Weights of a small GPT-style language model, trained from scratch on English Wikipedia: vocabulary 8192, untied embeddings.
MLP neurons of a small language model. Each row is named by its layer, matrix (gate and up: input weights; down: output weights) and neuron, and shows model dimensions 0-191. Each number is 500 + 40 x the weight over its row's rms, rounded and kept within 0 to 999. Numbers have three digits each. A neuron's up and down rows have the sign that makes its largest values positive.
Before each neuron's rows, "fires on" lists the tokens most often at its 100 highest values on Wikipedia text that the model never trained on; "fires before" lists the tokens most often just after its 100 highest values on Wikipedia text that the model never trained on.

fires on: "-", " served", " serving", " such", " known"
fires before: "|", " as"
L9.gate541:455507615473514527518522472530478536503520487512516504565464576507465491511515478465505455497477400480470473439495490504512511518532484594483439527582483501499466445471598492513461514442525541583469472460536478472442494502518497493555552596523553487486548517478562470494551572448463522453487506492543481475520512488491487422493467584516498477527489533571604480468388462539515548527581505534566507442518521532517439492448573520507598532499480472476536509455534485504516475458534539477491524483533547488507511497460525576475586490484481497468540521508581554509507561506448454484
L9.up541:500480579499496564534493539446561493473504610515466473490460522509470490547491533489498497491518444425483510529478491535483467465483504488444478490467543541459502433534532482432467536457461499510555506570537478522503473545482562532523463474527544508512472471523510510531481579449541489499528456542436496499481465441548532504574474470441540464516593466584563491551506469505548517401537504489541494509471524469492481522436493531561554491503560460485501550484493439500446517478520498437501517559551435485406511530481598483507490460526469482574556500553475510513511449489527358486
L9.down541:465419489446454459527547462514559450505564458497540543445496562546613507468438534490479460531444465533507453521550510569460507452507510580544523526499501479433525386571481490471496495486517478487468454546526590532555539467499427546528463481489544522473511539556539464522495546518527501440479518489512446507537625485463484429565498487483559507505505442566487511522566463532507468550558502497433538442530481566524475541502510507488501499521498527456518486500532459469479454460552562520519525521514514469528552477419543563472499575541493485546568518482572519442502469488494496450

fires on: "=", "t"
fires before: "=", "Early", "History"
L2.gate583:449458460445497468540473504518523500521522485476501506463510487593448451495458488510550497478462515455414511530564506450481542507509420423441500495549495510495447482441512425504523533435568481473464475529489560514485515510488491520514455438413476490456560450487461540487476575495515482495495525595528467463501542516503561513450494497518506471489435546531534532510407507464472482462474504565571531531502422497469574450487457498450517600497520508536538448542485489563481500545557472505431450571497500601458556470529498421544519573526527455450479460464528512505439506517514463492
L2.up583:521491601510540573486471429434464514492495463545493454510503459431527517492467457563511525500455447564507490542440519499493456542468448594492415508512515470479532459464523518539485483549519476574495514483519426444517443497562465432497521511515496541562540462514550555497507462478590483509519506468460515540449465479471491458628477516553500578397448519516464519554472506542576497499541484497527426537480483525498498519424517491411452463477583450496487558466487509514478521484471491504568512459442508537560550483505513448504500468522476486488466499474469567473493525536529541493
L2.down583:490541514561438519488503482556487512539504521501509506587478551477493522437461479543531494457461432451509483472510451505471468475457533556510552555463563443499515552526460579447529542481499456511559472523474485519517553484505497474479507499437463470538464560508514535586496459521455537464495442435489468527480488493463533476585533536501518513517482447496507444415534457446485580480477508478536507500533480477511420441384471472482430475468526458445447468599480510475568472497486460524467445495485503494415550541473546488561448534479485466527466516476574491522458534473485520466

fires on: "=", "iz", " partic", " the"
fires before: "=", "ipa"
L7.gate471:500523459545495535530522523434504513383498462565572397535423529485506500515585509533555561531510541515447490499486465459476535509435458521481461467554499533504445484484530476518435499398443473471477515543541509580420564491515529523536501514455462501535559523483573496468537561490499423469525568549485519492560484524571486501512450357432536461417474532417508451489524546526560465610500493404490524465519504523487493497568486477488525440506465472520491532476457533539466522550550529477531509493531565491487482550487500500499512477497457545559422476496477448441506476489423520486
L7.up471:489520463479487474503475430544459471529482533441520540473466515446511506503512510524530519486510478535527578494443452539475418515554515552579537584458434552475438459500521555448458483485530495528496459522515530447493589458549499530517538442545512510491453531503542517497584521502437509512490516493441489556485532533500526511508507411511549497462480427513456482426484512554593496510468511485475521412517467546521630484603457543507515469576450453494471530510518544502586505500544558482464432516426503449483458465468536438520491533488527549421549521518529491469524504527502492596
L7.down471:555544503467509519471465482542592545517557482504453550530467505482523518505455493522497503539505476521555509505555471485473491492457534483504533469451502520493513483448482544465538458510498470427550533544482503527505465521554534543485467461506463442513443501468468518492466516499497525465512547442572569518490490497508486529535489513481511534493460471498528540562496522461494535494482512479470565510497495508484510465480526479526478491516523531508484536442488493448351459454528525494542501533494471510470469566530491499475505535524473401404492540469480506503489454541479495440

fires on: "\n", "\n\n"
fires before: "-", "="
L3.gate179:506517513510545495505457421499478572535499505505533545475482460547547512467455450453443562435533513498497492447509531457455425448498472442482529534507502483513517520505478588483463479427537524502437537585488490444486515523452447426496456527473542516557543469504569464532512528494474476461470487494479449426606520462491494468479466525480496537462568515485479555486500510560458432526586564450511512463454508465554479437429473506507495493539472452495597521481426509517465493507543471509492470491521553512591557466479552507487525562543472531433493471462591581538478491535466480548
L3.up179:522502497544541514407558502426542542481457477492462489452537507510547468540434419491561475490505528522504509496518535521491535449492520454507541453500490511543492512467512492458491504514514535457370470512474511507521535479470447549505490479489498582522524488503540439498469525406479500490469390536473535403475502441527485504473492483482439471538524532524537478509567452580434479489477506479507490498439495464451463554527443447453459481509537476469503449441477524481506480502566471485546472581425443532495528475484553475506426520565521510545542556464498538567498542558533448442
L3.down179:413487480520459525468522523478523533626532490501469549535474546497432461490453544401553506397523564467457530440449474558485487486450524540565490486503560485544549466514483439510492439514528481519529535468465480470492497442510491604604515456505540491544505511446532551464501547517484475481480585535487488480534514545496509522411563516493474553498482482502585472496527436531563492501509547449533514467494499552528475528498478518468485490441465494571479421459527503556526503491541469452501546528505504394500422474520521572533622500441532541442446460488494463494504427482467509534

fires on: "=", "ti"
fires before: "=", "on", "ons"
L8.gate92:442490454514541505544475505451548567539518486515543461541479496490533469496486528443499467444449478449517498471518501538468472503420406558512519487528460482575472533490570520513474463443419480489470526553538510588490514561554608572513530515540470456504489489474466521571409534476533501443550509473505590479528444554510481506486450436501516552507478521540502542562489519523497511608437498562472497523495520465497488527510409512507552563520441515424462498427497485568476581517484465462516463450415548485479539528507462525511509514513506454419458554506512509538504572540522580452
L8.up92:436443449526504492478502496531509539520501507421460547473431526521535455566497476515517508416481486426541552477459462463535511495495500463506457500499473485502530516540565445519473529442415457525523477468473476427526497461512596537522441497492505501477400478437538483567438555528459503505483477478470528451511496495580526541532533530480550496439521474504536526553477508557587564471520533552559491516541552442485448536561522464504484453437533487430491533462506487523485577497479438503482545536522585492544443535535425530444518423507536507508448454467483515504550501502495558460
L8.down92:476525415547478515498448494529517563531453496513478491490561493490459558456470522511415493495518439530480537473479543472531514466565486460515468485522559498490493434513432563481466491521516499446474552517496454503496535471589447478475461498530499486507454434430519484482454441576481540475574472530538542476572471527451516502524504537481503470494564480518527531511417473563510468487505418552495531466458510498489476449498483498537477560487469477468459487447481468452655481461561484557486507462525597464518523436466428507502473516461486473472456515487567523476580501463485644442

fires on: "="
fires before: "="
L3.gate633:557495480533450499551567491564517493489506521523404446511578477552553511547551460494526538481533557479463468488480445441459524451558482463461497482491542532500467432586522532444471555513482483490487471504515515559463523536424584457505498550505477518442490426434502442484518482535486526610456502498517499487556543469456502568488477545506567489560577548523530448568438543484533476483505451456500505512482498502547452525505497492459508506538568531480473501499479615528423499496494440447416507501504515533506465588527473589501544503496488532518478505484463544538538516464512524532
L3.up633:492557470574559502405476444542530562484507543530515483528513501538494507614519408532515504511451549491501536532487562488501491495520506506456521498536555490446483536509474441443469521540456471421532483499584577497461556504459562508436462607544415456451494508445479483504559549488446503538468452572502473503545572553549431603559467435454523447524489457431517389546473452560513457459531507504562496538517560457539501545543485473464493467471464498479488441544438509554504487489493518487529539444467514509524506491527432515498533515497522578520473528441527512491538445531493551509
L3.down633:503497468544520480528505497472422481490484503509463490475513481494552478503439555482546509500583521430485511548445553521529535421452545471506472458523481560521450571437523448521470497469444495499541452530474468505457470488509507506561503470466525512538459503559551577460537534552490422510531507479498527507485533480506479491575502499415526489487475534438441553518520502475499541507498484563508527447517585535461547438433500538546520544491485519452517514479520500561488501472473583540558540491518522431534560412431461479458590504461531582540502490555510507508514550518537491490

fires on: "=", " =", "te", "ane", " Ji", " Cape"
fires before: "=", " O", "xt", " Fe"
L8.gate58:537479507513401526495463539503473591542450507501523491507544495479422504494463493507506473536535585454468449536562470495483580487512475490495396398478529486580467567567511479516440445495463503439520492509478485551464569532539535476497500536479530486485467470448488486446486491477534552500442536395543476512516515501457499490480426522517477575533453506537493534453425505494507604531531472465499505521599473484547488472460533462477559477487483508455536513557518530496477469502468544553439562426552521446529566484531529458502539547536492480558458458409503532496524467507447496518
L8.up58:510516457488509505549454493478483548553448492595440504531484446472425547528475517604422541572458538522516495567514422518478508502568493497471488480550458441526624572411438485496542441472442506484491516531500422530484528449472543522470493536572515492484440488562498495440533538448530575504537492454483506531474523496488451509563546455541568543512397427575496508494460481479479527547487429470398466446534514422479529468572486509545504519465516433534496496537483520500496515498506517540489495420514498486545459553492448492503491511508492526530526544454468490507511448527507461470
L8.down58:599513470555565463475492444507419488454566440518498556496449492516581456502411448498459452476502511552581480503477503576513472558502514515437595446513546580552541455496417504487476494469507543506517418505488565475466491443502470485507430476520415521521510469491536462524437486431411563514554505488462501536480503473526479492582529501524457533513529460439547500521551467453463524473427549607530545471476558458467533460509532550561489542532519497493416525405494448452518443518523474509500516474482512501490518479504454551515504553531556526538472503514526488507526461518506501507

fires on: " such", " known", "ed"
fires before: " as", " by"
L9.gate325:503536486468469512589495478561494584487564469505505501460397534460504513544492473483542462429522520426507508553507495496527494422542464507556430476515537486443464432511492469477461527515484545477566467502535508489514458528476510482524539517521521504434507515543492515374496514483463484490501546448474467542523532478518456500516402450553524521529480519494486529523542464530542548447533449440520529540517538546554480503469498483490569475484507517574529536547565478581440421429539512399511455551499493472513568508503614488528450508517469458531553455507496549422532444477436494477
L9.up325:509497498573526519452485518502498480462502446558540472496464529483554536483496492474527507489514492436522471451538509471504552468539506532526507566441482543494521487490483517539498532521435549585521474453476494528457472450442518424483539494473488455472540516528518474463517515469459479541509517573530483536495465553447450524482529547509498541495546488503472479442589541565419552440474447502483474576474517550534482550501612469530444423472533454570466526477432450545545506464495476389378494510452485496441483465535458470482518566472496546492461517533502509432522476451487413409
L9.down325:543537520480516449423483503495478487513496513502559451482471467463525446478426492496510512574469476503467491447571496528502479581584449524500486457528384550594486429479541515506482465484549540473540587462497495497479495529606488525484466502529532498443538558444531547491514492493443460492493451460478492485492497494451467492554475520510506497545477503500468537558481585436536515459548559473508519436480475499536509485494485448542512502495489465465553543526480496481518465525547565597459435592457543523472501549426506485446505500430437538505614485494517582500498409478401442480

fires on: "  "
fires before: "|"
L9.gate197:503502547535545564523534479560503456506464449470478454508468568558438523511450556518497578416495535464462563501469472507452457588449478496441516518596526512485478474578469508510464469433482456537536500564591483487511557515561484527491503498490419535452505509521448476535524503517523510517476471494497549551578503417462405520517522510454555517465538550551442564525503485555598474494443534420478405529568498465506430507496399471512522615497518594487471466502454449470466505492508532491533511551480507451544539455480510501509487479523531485435474483518486523535481483567434490408
L9.up197:516465504456506552494483513527452413560562479502413515483579545560445482535463499416500455511533571444524478524521506464534525501494464508511511485507438552491530519512442542424539529506486476516547462497478514469512476496449563477493515477543542401556457464472472567474561522568420540473426556476490534461542475534511562502488509515483512538508507521600499454522506491400452483448462513500536445515483527472467466473457536472508563527469496473481545448522493507622526508542523525524562497526481520491456538481490421463476451520505513501480454481461471558612466423514525497495
L9.down197:418513503448580551471514495549439505448545526507549491486494517422501525523464492447604512557477482498527474422457470498486532595516545488469509420486506460512494455450471462440533491479434485547501478537475446551519495455549563563515483416483488532540484460517469501533528496500493456517500526563511461535525512469496434475501452519464543388471479580508472459503456510519525539546505461399469488486424483564416490465510453510517489486526521512478486524435495451480481546512463514584542473452459495540459482461588517507525424470492451540527504518489483468482475534418468475490

fires on: "\n\n", " career", "History", "ography", "\n", "’"
fires before: "=", " =", "s", ":", "Career"
L2.gate2:457420464516527522474461420517444518512543504458480460444479439520449502484481531513523466528522468453454526512476483461537467572469442514540491472509509514467468408544525481485536430471464497548533473492515485503563499499532544479456499555456458462502535531515521500456560509526457505520542505528487550557560502490385510436471507511526493560477479537471478481479545482475514491514484481543513431496551511503535557559510445484561533455484464470516430487591417531499519578466440579539511522546451509508553557509486611434493504543491540492453482571530499585505453463541502498541
L2.up2:513522515501530475474550528483531495513539547663488522466473428558519484517502484500501478484462517454464507512452512493493495543416560506453510545580471492493563505511546471508500529462574556436510472592490432589533504448507555537469522499539477504462452513517564463411442559497483456473469553553553467519508465488514491557494497473464453407545484485470552493561510623458522502498433498494487459475512455518468474486565529524471491407555445505555503469432443473429464507522500468468451536485494488473509478558465535550481447491497511541542523493503521410531498548494486422496
L2.down2:460515569517520526518544473510564547546556452467479406476489537525473455463528568526549525559513516493442470517430465511479454478452496550451535516537533441541464511564479557558529447464472426527465557486480467525503495484523481498480529465533494464480517480507498508480519495513428539557518575532518621586509484450407540495561490514436504554449565504499509501537620489516527419512592507458495515511498553483547515486541505491473473536515479494555513463483514449502485508506465488477524484512548449513504534532508495471505529588572510484449531492470449477488475543525411457568

fires on: " member", "  ", " player", " Member", "or"
fires before: " of", "|", " |", "s", "."
L3.gate67:467492445449540555468457452533502512464477466482509456574471547445520499460518500582488499444455506466539458556532517481516529478541493496585478484476493492408532504449554473470529490505488507570507474507520472506480522521500537574463433488502439477481438506499512545505467450547474499480439437447490571474497483514479502556512505499527488509597458539540491481472470512459546538471478497552603453525531452522530384536505502487534508532497502559504395548551498480502557557513508582498510503503443496427524455465444474487530492443445486432483453524442522556453524530544442461407
L3.up67:498467456470505487521542488466508527562496505466466474477500471524492465493505465474527472472531518467536515486519486499449427501447508441493443441535561491493487545485554541454493478510550545511584453495494526446531521458493514465488524480493588513461536520568525487484501550487412474523478527415499535475505532532495478485473436507425534514418538502448515413465523497542470533462493450465520414442443503502466492605523450514476559534504430486583481566517488482589511448451511562536480451552519465458495484451399539452496556474498512428493574449476468517439456473553483499493
L3.down67:506464538522521510507492446571429474475600540505452515482476543490491566553484533511454583508540514525516500561479541511478454521485477473496565495457498482617482524427489543504510545450500515487515472517470533469449395513490551492524533537425548489492469444473526539452475459478459542461507513508527529508423586477488465463452577474436507455516461470554511546454522452517487575479473472474500406433455458470479435485420532459443577525558497476534541526523521517523479490460479470521568510531494497423539507444453492458509504453516486495465467453484409548507400484499465524449

fires on: "'", "ol", "ti", "one", "ona", "side"
fires before: "nt", "s", "d", "ve", "t"
L8.gate631:467523488421568502459503454531503464496482416540505491480535495468570408449418453532505448491428549536520487478534498481516432496510488523422480491529427440512463547514541534503496540513480494467528477475515503565473452478510517478453495460479525474537494509499545464478466546445487492554430421550521527517552478458491511543555482460359509489569448575471508439526495523495584518550490509483444512451494466499507539466513456467487528451504515489524507418478468558549446456535469522449562498492550444477475513514546487474466498539557547513467487520507517459562496516479446475575
L8.up631:476399521548516427553477543477502508496482545463490429456492474526528434511503500472505513454503518521479440400533480441522460491528483455467460547480437550495473469469546579492483424555525413526471495553456488542422397521558534523469457498503413507470547472488513555493534529463485510473530445553516514555522504480488481491422545513508493427429396518480508455560470515544555464469539451520490529475423610453499480510446540543577472457434432478500486510473482468454513566533564453570505447490433568569498482490546573488463510487504511515499474476511491527490532513459463600525
L8.down631:499499552523510539508494488557525493507488472428481471420543498508587516435475455473467492552649466555474559481456528471474523490503466537492417553501480543542485558553479519506567521526528569513472453485534434460510487494499530551511493536409464430475521527512511513506493477473468518542497537478502549496496544581563492432552456441470505442544480489480498476482458506513537509511406526463504499485482505474556528458518485492507519412484426459480562486529527557559420411467564472487514493493547463506482450455487512507539562478466474468524473497566443442478511472494500476488

fires on: "\n\n", " came"
fires before: "=", "In", " to", "The"
L4.gate209:433426507545512505518545504513524541473541522479481497510481499478491498487486532420535534508487532495516566429529524547454445436509444521519429563460503537451539481502525461530471530508474537455463515542392509499579479482546517481502543448547506569482558516524524521408486521490517499480441468494506558464545525462468534479525516480586466473463523460488468488467465515509546429488440481481544526503539418440519509491480489478502548556501510560449467513485500546503539539455502595509444481513463457462499532514552517537622517497432462452511470489521470479456451509443545528598
L4.up209:444454537448601539497531514459428497495513530495368492476506477513452454494490550481548438501506527468407495465454513530487480592501497546484502510490489347481528510552520515447450445490565510493460478480481538529467484455435515519524463451487472530531558483489523471478533457505543501443571483538474525424482585442531508504634473535502609450525467565481543538506457536481552552492470504525474496497500501501516466508469459505557481519529540551463483517449464518525416528445572533497464477553449500467511528560470512447484427468490484517495524467443501443492532475452523497518
L4.down209:520504482436480518468525474501462524518593492468472488539468515544515450536468502427445434553472548442474568537471554536474432528478542536520487461505488431540536538607486452478504542499505506525509505585512502487509536512519493511555514474539542488538539481420489439468522440563517494486473548542523472524468405429541577460581527507455483530532500547496514462516476550528534599453525504543501569473503469482471474490472475517504481549447580556421439516416464504500514585473483490523520455469511494472487532551536576472540529567459514554437523470512535516510502489503486484537

fires on: "-"
fires before: "-"
L2.gate252:474518441485488534429497440560495495522507594465473471491509566452525483527567516544484521506577566541504502479465536494563493503507493518476453478489577480488600472495569474453483508504424477477532510492472526477527493531503462537532537444478512565505469553497474462488547444463536508412582481501509437469474472443418542569416446453532542495493528559534495487536522495551472603475506496465532473472500490536503469465555489458466575507497539423510501520493468437455455469482499546481467428514458500428515542526443509456481485470451463547496557517563499459471511508475449478556
L2.up252:471503447517403498475435459438547506521511454492436467455564516440513520477502533547557496522445500557493555469476550396539506404541468514471469458519496561477500500436485544508430472473528521472431509476514469480479417513484495460418540521516529486566474569453472464549486598490569527499556464480521512471513527512502507559576443512489500555435527510466487534468538501511490464470552490501486419441560476500552572491496483467545453559532557532542504484489461503475503462498457508525558549465537515468554516522448509426490546492491487534495542461461547509515522520428444513466
L2.down252:522506500514492522525527476462555504528553443512461534446481427424555556446388499471488524586482519519472525483491479532471567488501502462475503529506463561490449464493593568552428449560525459508498446541480495507523565543561495506433483531481577541459515534483502479500479548549530482477528457512517501476530479502524477511526450491451504548534463526477471463553523492452526548469569583500423477473498563469525456451545542529524474528512480440563525464558574502469540465559490524517522501424450443493518476455477478491558468536555472516497428504591472545502559491485486497525

fires on: "ti", "=", "ll"
fires before: "on", "ons", "=", "y", "ve"
L7.gate625:481531480511519466512554456491481548409547541494431483447542420488509468506512443611507506487537531503493529447458565551533478522550571492565455530498538449497498452479449495487522470560555505484460467495532497492507513497489506516462499509442505453531511506484446548471521430545507492526503505485490506488487506474494520519565560487542557523472435545508446465565510504502504473498455531472500591563475537473469479413532507599452576488463479455470396506536532493560516469479489521499559489476420532458463551546518520535562516619540505487435494560461545497520536485405508555546
L7.up625:479537526559452576501528461538501432461466464439432588492557478426479512522519478442479506472516497469501442496469559492487548532500465480452489464571434529503515454464525503514451429506465562435469509503440526573523433460544487528461558542476457537483426482559481519452550551448484447500550547497493489535527478513545480538470543498515498550557523502495518529474508514487478461503403474405530376489502529471511504451514525415412545525438434467572480459469494454467531537546408510485432544489464483458397495410466517519480474519514485482489478480517464465474460515514437490481
L7.down625:457479534525493459417526520501474529445493539524505503505489529533596505491497501422542478442439492474556468492476446489440454435489552578522582494491447579502449465487544452499538489541411511519455596551535483529486521578459456511532527490504470497524569550502521526490521481470495519476484480549525531499493510507466488469506523466498458545541482435513487422443476469505527454550529440555478524494536574448522514544461516582449483530463513497511443508395560518548553487448544470441562434493486522469525489483504454587390527505440493539564488511484467508510558511553500490463

fires on: "="
fires before: "\n", "\n\n"
L4.gate552:493477495463470487509506440512466535470491483545486547497513519559496511497476530501528486432520529457478542565478508514517536501520461516540463494541612542506555460489520479507503542514480540471592537535457542465462482549614548434471464545501470510463539568501536539490380573483542452565471500528531453534559530494506474554500593443413499446497502474479500461499520459538537539553475492532608483410553525509530524463492573596566541522504546484492512490432495500489521511449543501450559494388548491476490543511549492588531532538458478541505512481503479532566544522463468488519
L4.up552:466499451545524502482532464532504443548423515492540497490452577502495548500449534556493493405541458515518508554461529486550572503487516518456445503540514487455489455420498497510544522539507477539426503548517546489472487574507446471537481547494479391458497542508582483527553562511491477532497529566549505544566503511468454506562543494524473516449484462473513506532484448511569563455503532529486524485510432416563478517493495503469491532526489480469545516473522547509520580449538472492525520564522566502438523470424511583434442580435493504466493525480440487561528426500441468466
L4.down552:402528436529442555532471446451469489519469539536516496496487513485432471566529573456585497484492489493430535481528539500527473469504522493565472480553460460496479525554485473492465518495498470523518522544497603547539577575485496557538527463459509500561558507548572560477534520512549474551504473515476505489598498539546447512464526470445575471519450523532514532547489448512525518514470510513534558512523523487550501465460442484498453521505483535556447482512513506536527537484461534413527483455569474471487478514506511457497451524476523549402515514513534412570493595485458512534

fires on: "=", " and"
fires before: "="
L9.gate433:455530512533465509541526469522507525525513495466419496477537467530452490516391518542471486477489510477516511533481558561514535537504461593469488515486516466507501512497545508512472473475530485440498513554516553563526507538607536587499494488469445454514556459487463492444529575528530463510535513461463474471484528561488557549474526522450574608491537483436500536547588466571550486548611537504493496498526425497493517461522539471457447473520499451455475469455404511591509552545560494465503509579488537514552457532518539462562527591542527475476479498417473512515509538475430508509
L9.up433:406536465506459492522578395459437499487498543475478491453470496497442527532463508493499543572514407495489580435503550473522451488531458520494473496485485549507450495504596493393457465452497479505522544482533554518475426515486499545535472471561514521484536495539514484536496517493452516554498506555513404456514545482471484534517536556605589483472460535449448497557518500478469566533506539516555463435530506534538424479435533533474532565526491499540470542447520533498506419495518462487441561456494524412551498502437478468487467499474524489497479436534526452479470499533520482477
L9.down433:446522518526474461503518574519464535495528499430424590530495574471531498461550438511517528504485524449482483469540491447488421460437524480457546476456558509529532425498547487481514510427516507532527493509588508579474497451497524538510449398452433520469426405547514519484473520483478534487509455480507515543514531398522526448497506540480440496442530468507464513529504449507479480524555495493463504508473404488452479481464505454584435487514464387546543488482471520492520533524478525530538457510468510517517438530485446529487525553525506519617511482453438473447527488504507496435

fires on: "\n\n"
fires before: "=", "In", "The", "After", "Be"
L3.gate312:504469502549496503515432446468463497482552558530465547512505503499394474511490512522431503551544546440450498482509529490466540522510471511463411465501540508465515534527534386544447516417493504504445445530538458468455532543529456494554402551449520486517536505548582486483498526486485528429480506559501558458550519517429570481486544465529507491489519520492461441500566434508554506494531491633515515453451485509477496415519531505515492517491520522465539561491478478506496484520497564437524475551445543497510603466587511516500442414475446522531524408556487521553533488571479573506
L3.up312:528503447443476479466482531460462532541483477527425537509507494392474548443472512508493505531423566494523499537499505504463511518485534525518486469524453550476512490463465512501505507454475547531517430433562479492440554500464484438452567551585482558494558613479530487464452511454413475434533508537492474547502495445440499520564464518480508422525451500432543469538480534566497489511500524484585426499519504500565466510551555416574451520535487496474518586526541511527470505547507567459553530492542494483527573543427551454491469513558499524487517502493540533479482485510475506496
L3.down312:465495484451480512521508473498437493511543514504533471410406441548549477497526567456567451479527473517432535506536497523489465477529496453505454564549461507559529451566496478472487447467522507457534504521518493563528482521523485471495418551487509531531524489509464465425500441555474533430452495531556532510550498505466505465528507412507537507504408526517518534543437565541522433521516545472464534453453495435457474483500477548478543500492435506590441430455447520465486593491519495462508447494491484531473483491508508471538457605566435545512470452480534409535573443470500479507

fires on: "\n\n"
fires before: "=", "The", "\"", "In"
L3.gate247:480490483462522530485464466443532515489532584573462566532429503481518553492519482504548457571459505430472522482481400541493450527529556570529538605499547440440561469539511476479500495535458465440480400453469503508518440536478490473530550519485455457446588462531495497447543566476524481495483518472467533494485401462463489490496490533474534544466509496543511474532542519527501433521495507506496563502511554518592447477493501512654432453523506523460469493471494489523498549484484425442444509529490458505478509533512461526518453451481559433531529501436459446496500491502522447484
L3.up247:481492536457504554520558563508533508436548513552478525534421469521526443564501457523448540509533486485539485464553486462530464547426475541466539469495528430462552470554449477487523498481493523415570444569449576575495457514545478468409445487454433442477554515494448531500472447535495466502500450491539572453525463521480499442525574464390505503502456476474507524533526510512514500529545423494496524447505502517512487496553398493554480513531518569476527540515442493545521499518506510481579487515494525520524443560521538420495495480468515463503452514456491581511476553502448462520
L3.down247:483510508550536477508478461501495491537528532516447390474467443490525476439534561486462537476561524456518480545470485469544493480569512518517475463503496522446498498449551526532435510474502434484484421464563461517542564525493470541558490546450442527472452492472524474489549558471459505493469501494531494474492535515441579484493480508566542569493491506457518462524452521431490499544476447535469553544550445520467560433545518491544501534554479516530454553496469534413509481457522486478544424532484524512462535465564512533569506517532540606470538445531469550485549484447451463473

fires on: "=", " ="
fires before: "="
L8.gate596:455520498586475505566488531529596558480541492543486530462491528506504455447437517525568501491483536561511479489523510503523506491502517489447501500515544513476518497466521515473479495471552488442423602558524503605540470449596532496560503434497499483500497447515552533445442549533483512528505488507540508482525466517553519534543498449494473497517477523487425614567519444491621480535517485517457502434492502523521514478529544445473507482557508518483523484515438437590462536546425492454524489487507540457463496544527537504561534540464516448485465526407488525481585454449452491415
L8.up596:475506500481526508483450502526498458447552452456463558479437458488486488555511452510471494547531515481537499451479508516532470501497513572458467496494513539478517453494518525513504495543479494469500508452458484522424430512561620449487519548529479449466463488487510524558439508510551511516458511506498595451576504567486556459596467515502467434499529499434432518428547522464527384502468515551572418527554548433479479483549519484458486480513470517490517548462498545597500519537497523481467442480449549450534534549457556452506532514573552493532488599478493507558527437503506557510
L8.down596:533535552467483478467494509538497518493471503490481527558533495483503593476449476552423467492517467516504501505490501516463503491557456536457448504549465492488450454517530485432524482513477505508478453582495507520523456499530539482534604532509468533485495469465455514499477591537445479493487489581479541535493510487548521551475470522593516544539555403475593501535527461431474509492456468644465592497520575463536483465557506438483489495467478478481496506505517462485567552535472465562436431442509525456400464506512540442549486536471441502484502558434524504528542558518553529452

fires on: "-", "|", " or"
fires before: "-", "\n"
L3.gate487:506526451529541497500502502496499471490559488483500478518505481401550542487428531572509551445550490530460514508541534496506489499537460459460507494466475414466459490481529463473452546456439503494502466526539518504523625582478475497511500510511426592539483602453452427529543491502503587439582413536578476482486468504517514506519481524539538485531551458452514492573501447493598516520502552542524506525521482505530468396487573490497526496452500543480458495424544475505468480480550511537482539485426456517464445410466461446527469452485587514542501539500520468526491487494421507460
L3.up487:460483499412514472495572459515472534512485529456534502539542486487496569497467560535544471541511478597477504506445505502551517509477504521516494518418457453455565421508447500470450494473462572443501523438467449549531499545518439473447442526577546525579492597474509501492487510581516526444507473548502480505535494502544473553520497540488530507478503547488569497601505472520519531471494475553527482515484467483508484495490500476531413560476530468528466508458568438463416479511555534498455483519574462534584431547406477487515500555514535534494482517521525453480503445560488505423
L3.down487:540539523429505477465495515530438422511543518445459509523495448487476521465565458537558529523509481518524578501547540439460486418533454533443564526565517501486512448515549520538482436476473513507593474497568507457524532568436451487517530470436474483455495540535468461537476512491479533482477453517575458446487530480529484477490497476488531497524555477460506386512517469489462527480555499533511488530507454534489417435540554549469494545583502467484471471488500488494470479502539468476525494519439501560500460497494507460508502467527566564661547523425480503485502495498466542490